From a checkpoint of a small transformer trained on Wikipedia.
Training: a variant of Adam for these matrices, 752M tokens.
MLP neurons of a small language model. Each row is named by its layer, matrix (down: output weights) and neuron, and shows model dimensions 16-111. Each number is 200 + 30 x the weight over its row's rms, rounded and kept within 0 to 999.
After each neuron's rows, "raises" lists the tokens whose logits its output raises most directly, leaving later layers aside.

L5.down1470,159,193,187,163,225,184,198,198,207,170,229,224,213,208,186,283,209,191,194,201,187,174,206,175,157,206,205,200,212,112,211,211,237,220,189,153,235,212,227,212,203,173,188,182,234,175,180,220,183,245,179,213,246,234,286,206,155,170,172,205,171,195,203,203,210,201,210,123,191,153,225,221,225,233,217,172,220,160,218,131,205,184,204,228,181,251,234,203,200,222,202,146,196,197,206,234
raises: "ers", "ts", "ler", "ters", "t"

L5.down1072,106,217,191,229,177,175,140,171,195,213,188,223,239,219,242,230,223,231,223,207,227,208,218,200,220,183,233,188,179,212,267,161,253,210,203,230,205,213,147,180,177,214,200,223,178,211,207,186,218,173,139,201,272,233,179,247,176,168,235,211,199,251,185,202,202,254,222,188,193,170,205,169,198,165,241,221,215,223,185,193,179,204,203,177,218,228,187,134,253,179,219,188,167,199,217,169
raises: "ious", "izing", "ical", "al", "don"

L8.down1105,200,182,232,136,200,149,219,243,189,222,229,205,175,203,186,176,200,212,191,223,229,207,164,173,226,220,153,186,191,194,213,214,183,239,209,195,211,183,194,190,192,143,155,168,181,220,230,170,218,206,191,199,156,242,181,211,162,168,203,172,259,200,221,184,149,207,177,238,211,181,219,183,228,202,223,230,177,196,179,221,169,240,191,237,227,174,108,224,190,200,211,216,222,188,174,197
raises: "’", "With", "'", "hr", "etter"

L6.down630,180,200,242,177,186,137,198,135,218,208,136,212,202,126,205,182,200,259,118,207,218,211,204,163,220,134,193,209,242,229,188,202,239,211,174,218,212,153,168,197,218,176,177,247,201,154,221,214,220,278,196,267,237,205,198,140,240,200,221,218,192,228,147,206,189,184,170,147,233,225,235,141,207,248,202,184,192,238,196,185,168,166,166,187,175,213,216,162,199,181,227,141,209,192,213,218
raises: "ila", "ide", "ima", "y", "ities"

L8.down1011,223,192,150,184,145,177,223,209,196,228,273,244,241,162,241,240,223,183,165,227,175,188,263,190,164,214,194,231,211,167,147,227,238,242,168,217,234,214,203,215,135,235,204,223,176,204,173,223,152,152,123,196,167,235,223,250,200,142,221,194,197,161,218,208,185,162,199,177,215,214,179,242,213,220,198,198,157,162,240,176,156,195,201,189,217,192,192,204,206,211,247,218,166,235,203,235
raises: " February", " January", " October", " November", " June"

L7.down679,129,229,211,168,187,195,166,180,204,202,171,221,169,194,236,253,203,198,154,181,275,207,184,240,173,135,209,170,194,178,235,151,188,219,202,178,133,186,204,229,227,175,162,187,206,233,201,204,188,171,179,192,199,257,225,205,211,176,304,250,249,172,220,196,218,201,208,193,228,168,170,184,207,199,197,181,183,201,209,191,172,210,137,195,158,202,169,193,197,226,209,198,184,203,247,218
raises: "ised", "ized", "e", "is", "ep"

L5.down433,194,147,262,158,198,163,210,222,200,233,199,227,211,231,224,141,228,186,155,183,149,185,220,173,199,145,186,213,174,220,249,154,168,199,180,185,196,192,165,224,204,157,211,195,243,176,210,161,195,198,179,151,232,216,238,173,183,178,164,214,125,163,223,209,211,237,161,231,186,201,308,164,176,249,192,200,186,183,143,227,208,237,188,208,172,209,271,199,199,194,205,216,161,208,166,138
raises: "est", "s", "ography", "ability", "es"

L8.down502,234,176,198,246,222,167,165,166,144,172,228,179,188,230,198,260,231,234,198,208,202,222,228,197,185,143,186,196,157,220,159,224,236,204,203,246,169,264,238,235,187,241,173,181,182,213,177,203,210,197,201,199,188,180,211,204,227,267,221,171,197,176,214,225,209,222,217,173,182,179,183,258,238,228,193,216,239,197,243,232,221,166,202,208,192,213,231,160,185,239,214,210,210,225,208,232
raises: "I", "U", "Y", "E", "H"

L7.down561,221,226,242,197,197,201,207,150,224,203,126,186,233,161,227,191,190,238,221,157,160,179,247,224,211,142,228,239,208,172,248,222,193,213,206,231,175,187,178,268,176,225,183,196,181,215,231,205,226,213,223,187,231,202,205,219,154,223,273,227,225,150,211,170,206,243,216,166,234,186,247,198,206,219,223,177,204,175,170,213,226,215,217,177,237,203,169,187,211,176,220,201,201,162,187,224
raises: "see", "al", "ally", "ated", "ious"

L8.down828,193,227,190,231,220,227,173,189,175,186,169,252,219,195,227,209,239,188,197,175,198,195,165,232,247,186,146,176,224,197,247,191,218,222,199,210,194,220,189,195,206,133,228,202,194,196,173,190,206,133,241,214,166,168,238,231,226,156,133,216,235,153,194,129,194,185,238,193,218,241,186,250,221,151,150,194,195,200,190,238,181,153,210,162,197,230,213,207,174,188,157,201,195,201,211,186
raises: "o", "e", "h", "m", "eu"

L7.down934,181,189,163,189,182,197,176,155,216,278,169,168,227,190,225,183,206,171,217,164,165,228,209,201,219,206,189,220,196,162,201,241,155,191,195,166,191,186,193,177,201,205,181,192,187,249,143,178,267,219,205,169,230,240,234,210,227,244,203,188,195,210,178,135,202,234,180,209,210,178,227,230,200,189,210,166,157,225,252,241,174,238,202,169,249,181,152,273,204,246,238,178,213,209,189,193
raises: ",", " 2017,", " 2018,", " 2015,", " 2021,"

L7.down263,218,220,189,213,219,207,190,200,221,195,152,190,186,198,199,288,175,260,160,238,199,190,226,205,177,149,233,210,181,196,185,228,246,172,223,297,181,236,195,158,223,233,218,136,251,211,141,234,222,216,239,200,214,235,173,262,202,157,178,179,212,203,229,194,185,197,253,203,148,177,204,240,174,268,182,183,264,187,230,176,145,209,198,185,230,115,228,210,224,179,189,272,207,181,254,246
raises: ")\"", "),", ");", ")", ")."

L7.down865,212,186,213,216,238,169,193,224,192,192,248,157,195,189,142,167,238,200,135,205,172,163,221,204,181,173,145,153,154,182,264,188,202,170,237,257,194,284,203,156,215,154,197,180,198,229,128,224,197,165,186,192,215,164,223,172,208,222,196,186,206,205,192,224,186,176,225,209,224,207,155,219,175,215,239,241,194,190,195,156,261,212,243,236,220,209,182,229,193,235,144,141,193,206,232,195
raises: "E", "Y", "A", "P", "F"

L5.down233,223,187,202,135,139,199,214,171,201,236,208,198,227,167,272,150,117,173,166,207,195,188,193,141,216,158,188,235,172,215,140,229,186,187,176,188,207,191,190,233,243,208,202,256,135,204,250,207,189,201,219,186,245,196,222,175,221,209,232,186,207,206,160,244,178,197,227,192,225,221,208,201,165,227,227,205,206,204,195,194,219,209,159,196,209,246,135,210,222,208,172,248,262,203,236,183
raises: " it", " the", " these", " this", " another"

L7.down990,223,168,182,217,218,223,199,200,209,239,191,157,135,199,223,214,167,214,155,169,188,201,225,201,173,161,185,176,193,220,165,186,220,228,224,201,242,216,181,226,251,196,191,231,240,202,227,164,208,203,241,188,201,252,183,199,238,140,155,219,240,168,219,186,259,215,170,194,203,234,211,166,181,179,245,148,264,205,243,221,169,198,223,189,203,189,178,241,169,231,174,239,214,175,237,194
raises: ")", "):", "),", ");", ")\""

L8.down262,200,169,204,227,193,209,178,139,173,139,192,209,167,219,280,190,201,235,215,209,174,231,232,205,135,138,202,186,166,242,271,229,170,224,190,237,165,219,250,224,227,191,204,203,240,211,167,153,259,218,223,205,135,236,228,149,198,241,240,272,229,248,199,218,159,240,153,173,214,184,176,230,214,213,270,190,154,253,202,174,195,223,215,155,217,203,202,196,206,234,144,168,203,189,236,239
raises: "S", "F", "D", "R", "M"

L6.down1395,207,166,249,136,171,141,169,207,120,196,201,190,159,205,217,228,188,189,209,172,223,195,169,227,183,183,158,194,214,213,158,225,206,208,206,175,233,187,190,191,181,154,206,185,198,210,252,184,152,184,198,193,203,171,170,156,176,168,134,238,234,167,139,263,161,196,210,194,225,186,219,204,217,227,183,145,170,184,162,159,197,213,235,198,194,204,238,256,212,211,215,165,170,157,156,249
raises: " the", " a", " his", " this", " these"

L5.down925,176,181,230,176,169,228,189,205,151,188,170,177,264,182,190,232,222,141,140,233,210,226,175,194,198,167,276,156,246,221,270,180,162,188,147,191,239,248,196,208,215,215,204,199,237,146,202,186,190,188,175,160,193,222,185,227,182,177,192,212,171,183,207,193,244,263,175,164,207,241,238,184,160,180,195,201,217,231,130,189,176,209,210,169,182,216,197,221,180,196,180,181,196,212,219,177
raises: "ment", "cle", "ters", "ies", "ches"

L6.down775,206,153,221,238,225,196,176,254,267,159,166,209,197,159,218,180,176,178,264,205,188,188,220,226,203,203,213,145,206,245,177,202,181,175,197,148,197,197,265,232,186,201,173,226,199,262,195,199,191,230,183,186,204,179,200,244,158,180,252,192,193,204,225,229,201,211,202,190,189,191,190,185,166,229,258,174,155,222,141,169,223,260,138,213,191,198,173,206,197,206,190,198,206,191,193,219
raises: " and", " of", " or", ".", " in"

L8.down318,202,215,221,197,174,212,163,244,222,196,190,174,180,171,230,202,195,131,226,190,226,211,176,189,239,185,165,162,240,202,194,203,210,109,216,178,194,206,212,231,193,152,188,149,221,176,200,242,197,174,193,177,181,179,198,230,237,193,226,172,176,205,194,210,201,252,201,152,227,223,189,209,196,157,173,159,172,136,233,172,184,218,220,228,164,216,228,210,181,166,166,191,185,254,172,139
raises: " was", " suggests", " includes", " seems", " has"

L6.down672,213,191,232,179,228,162,258,235,173,257,184,147,236,179,158,170,234,172,199,151,201,221,167,224,200,170,171,222,230,221,197,207,215,179,216,200,185,188,168,273,196,193,171,193,225,111,237,216,180,234,220,170,192,261,238,231,155,176,215,175,165,212,203,248,208,244,206,188,177,200,204,182,187,247,196,209,183,197,177,163,176,254,183,236,182,234,196,143,254,189,226,166,167,189,192,255
raises: "ten", "ty", "t", "tif", "te"

L7.down334,199,208,226,172,197,205,208,195,219,222,198,161,218,171,246,188,134,176,173,250,176,227,229,209,202,225,136,162,196,233,215,201,227,181,181,234,164,214,157,207,223,272,196,204,242,184,162,190,199,168,177,198,156,197,229,217,245,269,163,223,235,176,192,199,218,221,287,189,181,239,168,233,227,215,173,154,182,193,256,180,199,187,194,211,257,164,153,202,201,131,192,174,190,188,195,183
raises: " February", " April", " March", " December", " July"

L6.down1340,229,171,238,232,195,208,223,218,188,172,210,250,266,160,183,210,207,178,186,179,189,225,239,217,222,183,185,174,224,175,170,180,157,210,170,172,214,182,261,218,196,187,224,200,226,177,196,250,204,205,191,245,228,250,203,221,199,142,179,205,179,237,128,201,187,206,159,177,252,232,215,177,183,201,183,179,162,169,131,211,203,129,178,240,219,233,208,212,182,223,217,197,216,161,217,212
raises: "k", "ri", "mer", "ved", "rant"

L8.down478,211,179,209,172,222,153,166,203,131,204,208,174,200,184,184,157,114,221,175,273,217,181,213,197,208,204,176,225,176,239,202,220,212,186,239,153,194,159,219,184,156,203,168,172,214,248,193,218,196,178,170,204,203,189,221,187,203,236,201,195,190,153,194,236,215,144,155,184,167,220,193,211,223,208,203,183,194,196,190,223,223,197,182,200,211,191,188,213,255,179,198,156,242,212,202,207
raises: " May", " September", " August", " July", " June"

L8.down46,185,238,251,218,149,183,187,154,234,193,226,245,200,201,216,244,191,163,149,195,178,256,196,189,225,163,204,198,184,174,267,210,219,197,227,207,198,183,230,188,175,139,199,174,196,245,224,215,145,210,224,164,177,239,240,194,173,134,235,257,238,174,181,177,219,202,174,184,203,199,188,215,186,227,185,196,202,173,157,187,228,172,216,218,183,193,210,147,210,210,213,206,160,208,220,173
raises: "ir", "ur", "int", "il", "en"

L8.down1346,138,197,204,206,166,199,215,207,148,203,215,200,207,177,212,185,155,188,169,208,203,236,164,219,199,166,165,158,164,216,245,206,214,181,210,187,215,183,241,153,202,192,195,181,213,243,170,185,210,214,188,145,173,172,178,216,202,228,192,245,192,199,230,164,250,190,203,225,200,204,219,227,225,182,204,202,190,170,220,179,221,173,170,234,191,202,198,211,183,218,291,176,203,194,172,255
raises: " November", " October", " July", " April", " September"

L8.down217,191,234,186,197,238,193,179,220,174,264,151,213,188,216,237,208,176,203,203,222,196,174,146,170,165,227,202,216,223,160,249,183,142,225,213,197,261,219,151,214,185,222,207,191,215,240,246,165,182,237,198,180,208,260,172,253,234,173,215,196,165,180,224,218,148,203,196,230,145,185,188,228,201,218,226,236,221,203,160,195,181,184,220,195,183,171,198,213,184,203,160,167,224,180,169,197
raises: "'", "’", "ound", "–50", "tern"

L7.down144,211,254,232,195,255,240,200,249,138,178,224,189,155,199,237,279,163,140,212,195,141,187,172,241,246,217,234,228,203,171,219,199,213,191,196,152,231,197,192,210,187,194,171,195,207,192,211,201,212,241,223,165,163,155,199,192,245,170,157,187,185,227,198,137,205,223,191,216,194,211,162,217,212,211,203,184,179,249,227,185,166,255,169,199,228,225,172,203,173,248,205,199,149,206,208,200
raises: " of", " Of", " &", "thic", " and"

L7.down866,240,218,158,236,209,188,195,237,180,220,237,194,264,175,178,206,204,206,209,182,214,222,200,187,203,216,123,202,204,208,341,207,260,180,143,205,199,165,209,174,209,221,181,287,219,209,158,203,210,160,204,167,144,187,231,209,174,211,182,181,263,196,188,210,211,204,161,196,229,216,212,195,213,177,187,163,186,216,197,166,188,174,249,192,221,184,188,232,244,192,206,183,197,211,188,230
raises: " 2", " 1", " 3", " 5", " 6"

L6.down234,161,183,247,149,184,180,249,174,198,166,181,213,198,185,209,208,194,183,176,201,146,156,251,189,190,133,169,175,214,206,256,202,170,190,211,222,248,170,190,216,200,195,191,226,200,219,169,203,214,211,149,196,208,212,210,230,205,192,215,215,236,200,142,220,176,194,209,220,204,167,203,197,187,207,248,188,165,192,185,233,165,214,201,186,195,191,155,235,203,182,257,246,181,216,206,245
raises: "tic", "ous", "cy", "ium", "scope"

L7.down424,220,199,243,165,161,210,229,248,248,184,209,164,198,185,211,239,183,171,240,169,167,160,166,210,169,182,195,216,216,194,205,180,199,225,183,243,258,231,172,245,253,142,186,196,186,183,184,146,190,207,225,255,157,210,249,171,209,168,220,210,203,230,184,189,182,182,189,192,171,175,207,255,227,210,217,207,208,247,194,194,152,197,188,169,191,223,164,227,205,182,244,209,204,213,202,259
raises: " of", " Of", " proportional", "khar", " length"

L8.down213,211,192,186,174,215,194,187,237,169,209,190,183,227,179,276,212,227,123,193,152,180,222,190,219,168,186,215,184,213,227,183,201,207,195,225,196,246,179,176,206,210,199,212,197,195,162,150,186,164,186,147,164,178,196,212,165,204,145,210,154,187,201,188,194,189,212,205,235,260,217,162,214,259,248,206,178,170,252,184,199,206,227,201,241,213,250,155,140,224,143,210,221,202,225,190,211
raises: "hem", "he", "hol", "ham", "hy"

L8.down1446,240,213,227,197,158,236,184,192,249,200,186,240,218,166,155,252,212,235,122,199,217,188,226,201,202,168,257,192,173,213,267,182,177,188,184,183,214,149,180,195,234,186,247,209,215,255,190,207,164,184,212,186,263,238,231,225,166,179,201,217,230,159,196,195,180,224,170,155,207,213,197,257,155,247,189,186,185,198,205,154,171,205,243,196,216,195,250,198,242,233,173,204,133,228,205,170
raises: "ug", "illo", "ut", "uch", "u"

L7.down946,211,196,249,173,229,208,221,226,201,200,187,230,217,183,179,237,221,216,186,166,216,217,199,204,215,131,188,177,217,207,257,231,160,225,199,178,293,243,211,197,241,207,183,204,208,127,232,283,250,108,198,166,198,181,206,269,168,217,243,205,205,228,217,212,241,213,229,187,186,147,235,177,212,145,192,231,217,214,167,201,184,177,214,223,197,186,162,190,220,175,200,156,198,223,218,178
raises: "s", "es", "ster", "ter", "ston"

L6.down722,154,229,218,156,158,217,163,143,183,185,207,200,224,173,224,205,215,180,210,169,262,228,149,181,253,190,207,183,220,184,189,230,224,203,157,217,190,250,148,197,202,252,152,196,213,158,156,147,229,165,184,201,170,267,268,198,190,158,186,248,253,213,213,207,200,217,179,200,166,178,211,177,186,236,203,206,232,162,287,182,166,216,180,138,241,201,208,189,161,202,152,237,188,214,205,190
raises: "a", "e", "i", "ade", "is"

L8.down287,160,208,204,211,235,194,181,213,180,211,200,211,240,200,237,208,176,182,201,197,241,254,164,235,195,40,208,189,224,216,251,226,226,204,148,206,210,199,203,195,192,236,186,231,225,167,240,170,205,214,149,177,177,166,148,228,223,242,198,185,204,193,175,192,178,211,263,228,201,179,212,210,183,171,237,209,213,187,170,178,211,165,206,170,226,163,214,201,198,188,212,229,212,179,255,176
raises: "s", "ty", ",", "es", "pot"

L8.down160,225,222,214,187,213,189,181,169,132,213,210,200,213,213,214,212,223,187,171,216,212,183,232,212,241,209,181,210,204,178,260,198,187,254,232,218,202,194,244,175,150,161,204,195,161,238,149,179,198,210,195,227,209,189,205,189,156,186,197,197,161,211,248,182,196,190,200,223,213,209,225,190,257,216,184,186,179,205,170,126,216,166,177,213,244,196,212,219,216,181,196,210,218,183,164,173
raises: " |", "\n", "1.", "-", "===="

L6.down1357,176,176,210,208,258,159,187,192,175,208,213,191,201,261,155,222,232,174,205,156,180,148,178,225,215,217,187,154,210,192,255,220,163,188,184,182,227,207,216,156,169,190,176,203,276,213,132,210,173,166,222,176,211,240,167,179,141,216,187,146,177,259,194,199,209,267,212,206,179,260,191,177,131,205,188,223,178,217,174,196,238,190,165,216,210,151,179,201,222,222,234,129,161,198,184,236
raises: "te", "t", "tes", " most", " oldest"

L6.down280,216,194,189,209,171,227,159,192,177,133,191,148,225,203,181,240,188,192,172,183,183,191,212,202,205,179,203,170,197,233,189,207,155,181,199,160,181,185,175,237,222,239,216,189,218,177,183,187,198,232,193,158,197,170,218,191,239,204,185,193,182,227,194,216,216,173,238,216,182,209,224,208,197,234,185,220,180,206,215,162,186,207,200,205,149,223,187,135,213,174,144,166,175,225,164,165
raises: "stadt", "sch", "ö", "än", "enbach"

L7.down1450,251,186,226,187,282,207,181,258,182,183,215,267,148,153,215,160,201,173,167,175,245,136,192,131,222,208,203,211,176,186,213,169,194,184,219,235,243,176,213,175,178,205,155,214,203,185,137,202,205,201,175,195,244,222,231,218,190,162,196,168,203,182,218,259,196,202,221,202,209,228,176,218,216,209,195,196,168,197,172,201,205,200,164,205,190,222,186,215,216,209,208,223,208,209,131,170
raises: "\n", " ", "|", "-", " and"

L8.down1501,195,126,129,194,193,160,225,202,154,210,225,170,199,231,163,196,222,225,166,178,232,200,239,235,173,221,204,207,171,240,162,226,184,194,174,226,193,167,227,192,214,132,210,195,211,233,195,173,202,179,189,232,255,171,217,180,123,196,188,218,209,212,183,199,235,233,188,197,218,186,195,246,247,148,156,170,210,209,205,207,183,186,204,187,185,243,199,240,208,258,243,234,238,207,207,235
raises: " an", " a", " another", " that", " his"

L8.down109,194,223,243,197,226,225,180,162,241,202,241,272,222,165,153,246,231,169,168,153,194,190,228,232,210,194,198,220,194,203,302,174,199,217,230,179,150,183,179,203,174,139,174,224,156,231,179,234,202,174,209,214,218,212,251,186,199,212,253,197,196,165,198,215,212,256,190,200,197,197,165,159,210,215,161,225,221,174,210,182,228,188,191,221,183,224,227,156,233,174,153,197,228,211,254,159
raises: "ude", "u", "ug", "un", "ud"

L8.down556,229,183,276,201,244,214,222,199,206,204,238,231,209,200,198,193,172,168,187,227,162,163,196,212,197,187,188,185,197,198,276,187,169,136,194,225,199,202,179,182,218,166,180,208,225,209,128,239,180,212,173,164,201,122,213,163,239,175,173,181,217,268,223,206,177,139,146,238,182,200,251,179,172,163,210,185,150,190,198,213,183,139,195,150,220,213,209,205,233,136,227,237,198,198,130,208
raises: "\n", " Note", " ", "|", " 0"

L8.down118,200,164,208,218,194,152,167,188,185,236,233,204,226,174,187,247,234,199,222,185,174,157,216,207,187,195,188,212,208,173,217,232,205,211,199,109,243,157,194,178,225,214,216,208,230,241,180,216,165,218,197,229,225,202,224,247,191,194,211,212,189,168,198,198,193,187,152,147,203,199,194,233,228,211,239,211,214,163,167,171,239,193,186,215,162,174,222,213,208,206,227,190,177,219,158,223
raises: " 2023", " 2011", " 2022", " 2025", " 2021"

L7.down197,194,236,189,159,209,268,221,245,207,175,194,173,243,273,222,253,220,229,175,236,157,229,189,163,239,202,231,207,233,191,162,197,257,224,240,182,219,175,208,160,198,154,173,165,188,151,211,230,193,187,225,224,237,236,159,189,245,225,197,175,145,180,199,218,163,223,198,194,209,242,175,244,236,225,232,142,231,200,210,187,188,183,242,238,162,213,171,177,218,163,148,160,177,228,217,257
raises: "ts", "t", "so", "h", "tto"

L7.down443,202,191,265,173,208,201,167,186,136,223,160,223,194,153,236,182,185,162,197,224,228,170,163,229,197,221,219,227,160,135,194,255,153,205,181,198,239,232,187,221,210,165,158,186,244,231,183,243,183,182,209,217,198,188,187,216,192,198,170,163,232,195,187,236,158,225,178,177,218,159,181,197,206,213,247,212,188,177,199,208,164,167,209,252,209,215,226,173,230,277,201,217,185,176,175,221
raises: "\n", " —", " ", "-", " In"

L7.down172,182,186,205,200,223,201,219,197,185,168,241,293,197,214,307,209,241,280,158,255,248,161,161,181,221,142,199,179,240,210,199,221,191,223,193,195,222,220,259,137,195,154,174,209,212,208,184,167,215,170,218,171,201,190,205,155,235,239,170,222,193,229,235,224,217,201,166,179,207,220,258,227,219,149,239,232,152,187,173,163,208,200,185,250,224,217,235,187,173,175,153,186,197,182,184,226
raises: ".", "2", " |", "3.", "1."

L8.down763,206,236,191,190,229,223,189,183,178,205,195,221,221,198,187,162,192,221,141,184,203,237,195,233,182,158,244,230,210,228,234,247,183,193,253,215,180,163,220,206,159,220,155,230,182,172,249,204,161,160,223,173,163,252,193,188,269,190,184,169,220,247,201,214,200,202,159,168,177,114,213,219,180,207,182,192,189,208,174,194,224,199,165,200,193,231,257,155,227,234,214,188,180,231,229,168
raises: "ft", "y", "ing", "ym", "har"

L7.down1489,210,225,205,217,273,181,167,181,217,214,225,211,219,225,211,209,232,195,212,216,192,197,193,230,229,199,163,152,231,177,308,233,213,210,189,223,154,226,182,206,233,151,168,210,162,207,171,179,200,150,142,168,173,220,227,261,204,173,192,212,192,161,170,205,181,260,143,216,300,192,257,200,198,240,249,164,186,238,145,138,167,203,215,169,185,263,217,231,197,228,180,240,191,185,246,218
raises: "borough", "ing", "age", "ington", "bert"

L6.down411,196,203,192,211,200,210,198,252,225,181,206,233,193,196,228,181,220,187,155,229,179,184,209,177,216,159,285,214,211,213,288,153,232,155,214,227,245,193,226,247,194,223,175,206,192,174,156,168,163,140,143,224,152,217,205,187,248,177,182,139,223,230,216,206,211,174,196,221,194,214,146,213,237,246,196,184,135,225,177,214,216,228,165,194,161,226,194,232,226,211,215,164,225,166,183,248
raises: "ft", "han", "lay", "har", "vid"

L6.down1333,246,210,236,181,233,230,220,196,207,167,193,230,222,206,197,195,205,224,187,206,245,237,162,235,218,156,221,222,202,204,201,201,188,236,190,215,229,201,207,184,197,156,207,198,203,232,196,197,187,238,194,201,191,168,203,218,232,226,202,231,163,206,167,256,214,215,203,243,211,194,205,206,167,176,213,220,230,208,239,140,152,156,224,178,227,182,215,212,169,231,197,192,133,215,152,209
raises: " ", " of", "\n", "-", ";"

L5.down1384,184,206,203,198,207,192,212,165,181,196,149,200,193,202,214,254,221,210,224,203,220,197,163,243,215,155,219,188,166,210,285,189,166,226,225,226,219,228,182,190,195,177,183,193,249,228,198,245,250,201,177,190,250,268,227,215,165,162,224,216,205,247,188,180,248,232,236,210,193,216,203,195,197,202,221,212,194,254,187,228,240,218,175,205,185,215,203,185,168,186,252,254,153,243,162,213
raises: "es", "e", "re", "ra", "res"

L7.down911,194,168,226,197,195,274,229,195,221,218,152,183,180,214,184,208,227,233,221,213,215,159,234,208,222,200,257,205,234,160,207,270,160,210,181,236,217,253,229,149,210,124,230,217,214,167,217,171,190,111,223,180,167,150,236,219,237,209,159,215,255,218,201,216,192,150,203,292,191,220,236,247,191,209,229,229,226,152,241,255,179,194,217,181,247,213,153,220,179,138,167,203,216,130,198,205
raises: ".", "\n", ":", " |", ";"

L6.down604,195,229,198,225,184,209,179,180,254,178,222,227,248,207,197,166,218,227,209,170,194,187,178,194,233,194,149,207,168,215,247,201,158,182,182,231,171,240,192,100,208,140,180,200,209,224,95,241,205,137,245,253,192,214,248,183,134,255,199,196,215,196,185,197,200,237,214,134,217,209,162,225,126,235,194,269,166,194,221,178,216,250,199,263,220,176,213,155,176,237,169,162,210,161,208,184
raises: "M", "F", "N", "E", "G"

L5.down579,118,211,216,144,223,184,156,155,237,172,188,218,230,213,244,215,233,162,162,197,183,184,254,217,242,195,238,155,215,255,174,200,190,227,215,217,240,202,148,181,202,161,228,214,217,146,161,184,190,152,199,234,191,213,214,172,172,202,190,200,209,164,204,166,165,220,113,189,209,219,212,209,184,190,258,192,237,217,158,208,194,173,241,219,191,231,130,182,187,184,179,177,193,175,213,197
raises: "e", "es", "i", "ous", "o"

L8.down42,229,204,163,192,246,221,209,196,241,262,155,206,257,184,144,173,163,216,248,197,189,227,194,246,174,214,212,228,207,160,172,240,183,205,224,151,181,143,200,217,213,233,183,255,216,209,248,179,209,190,238,191,185,176,192,257,230,181,195,153,168,172,206,196,225,170,219,214,181,154,202,172,221,218,211,245,230,135,195,167,264,203,206,174,216,192,190,225,250,192,183,217,204,213,163,157
raises: " at", " in", " throughout", " alongside", " across"

L8.down1168,182,199,201,206,203,185,199,167,187,182,185,210,166,192,221,218,190,179,199,172,227,202,186,243,253,144,215,195,206,210,235,177,169,261,220,182,213,130,266,162,157,168,204,169,215,206,231,220,220,204,199,227,156,202,238,173,226,181,169,184,189,208,187,183,234,231,141,185,212,255,207,189,166,189,228,170,201,205,225,199,221,180,213,219,190,180,171,213,187,203,220,207,176,222,197,165
raises: " time", "e", "s", "es", " into"

L6.down385,288,149,190,138,180,194,173,152,132,210,188,216,218,211,200,230,217,233,222,189,226,193,161,233,190,197,201,185,202,223,230,251,200,183,152,181,153,182,186,232,199,243,244,211,222,217,257,172,192,199,207,181,236,264,234,232,143,171,174,209,211,236,177,175,223,170,179,179,208,225,199,254,185,233,168,107,208,233,200,139,249,170,255,213,228,184,224,228,231,234,270,231,194,176,185,207
raises: " the", " them", " a", " its", " an"

L7.down614,230,158,259,190,210,192,200,196,201,150,198,239,221,194,196,180,120,166,158,216,209,212,163,158,230,202,196,237,227,215,142,198,182,163,154,221,184,238,202,212,260,147,219,190,138,199,189,164,191,234,174,152,170,178,161,189,139,215,133,238,215,218,157,174,206,205,209,222,232,211,191,253,140,219,179,163,239,229,247,238,170,195,205,217,252,216,193,201,258,231,215,165,198,226,235,194
raises: " one", " it", " they", " a", " another"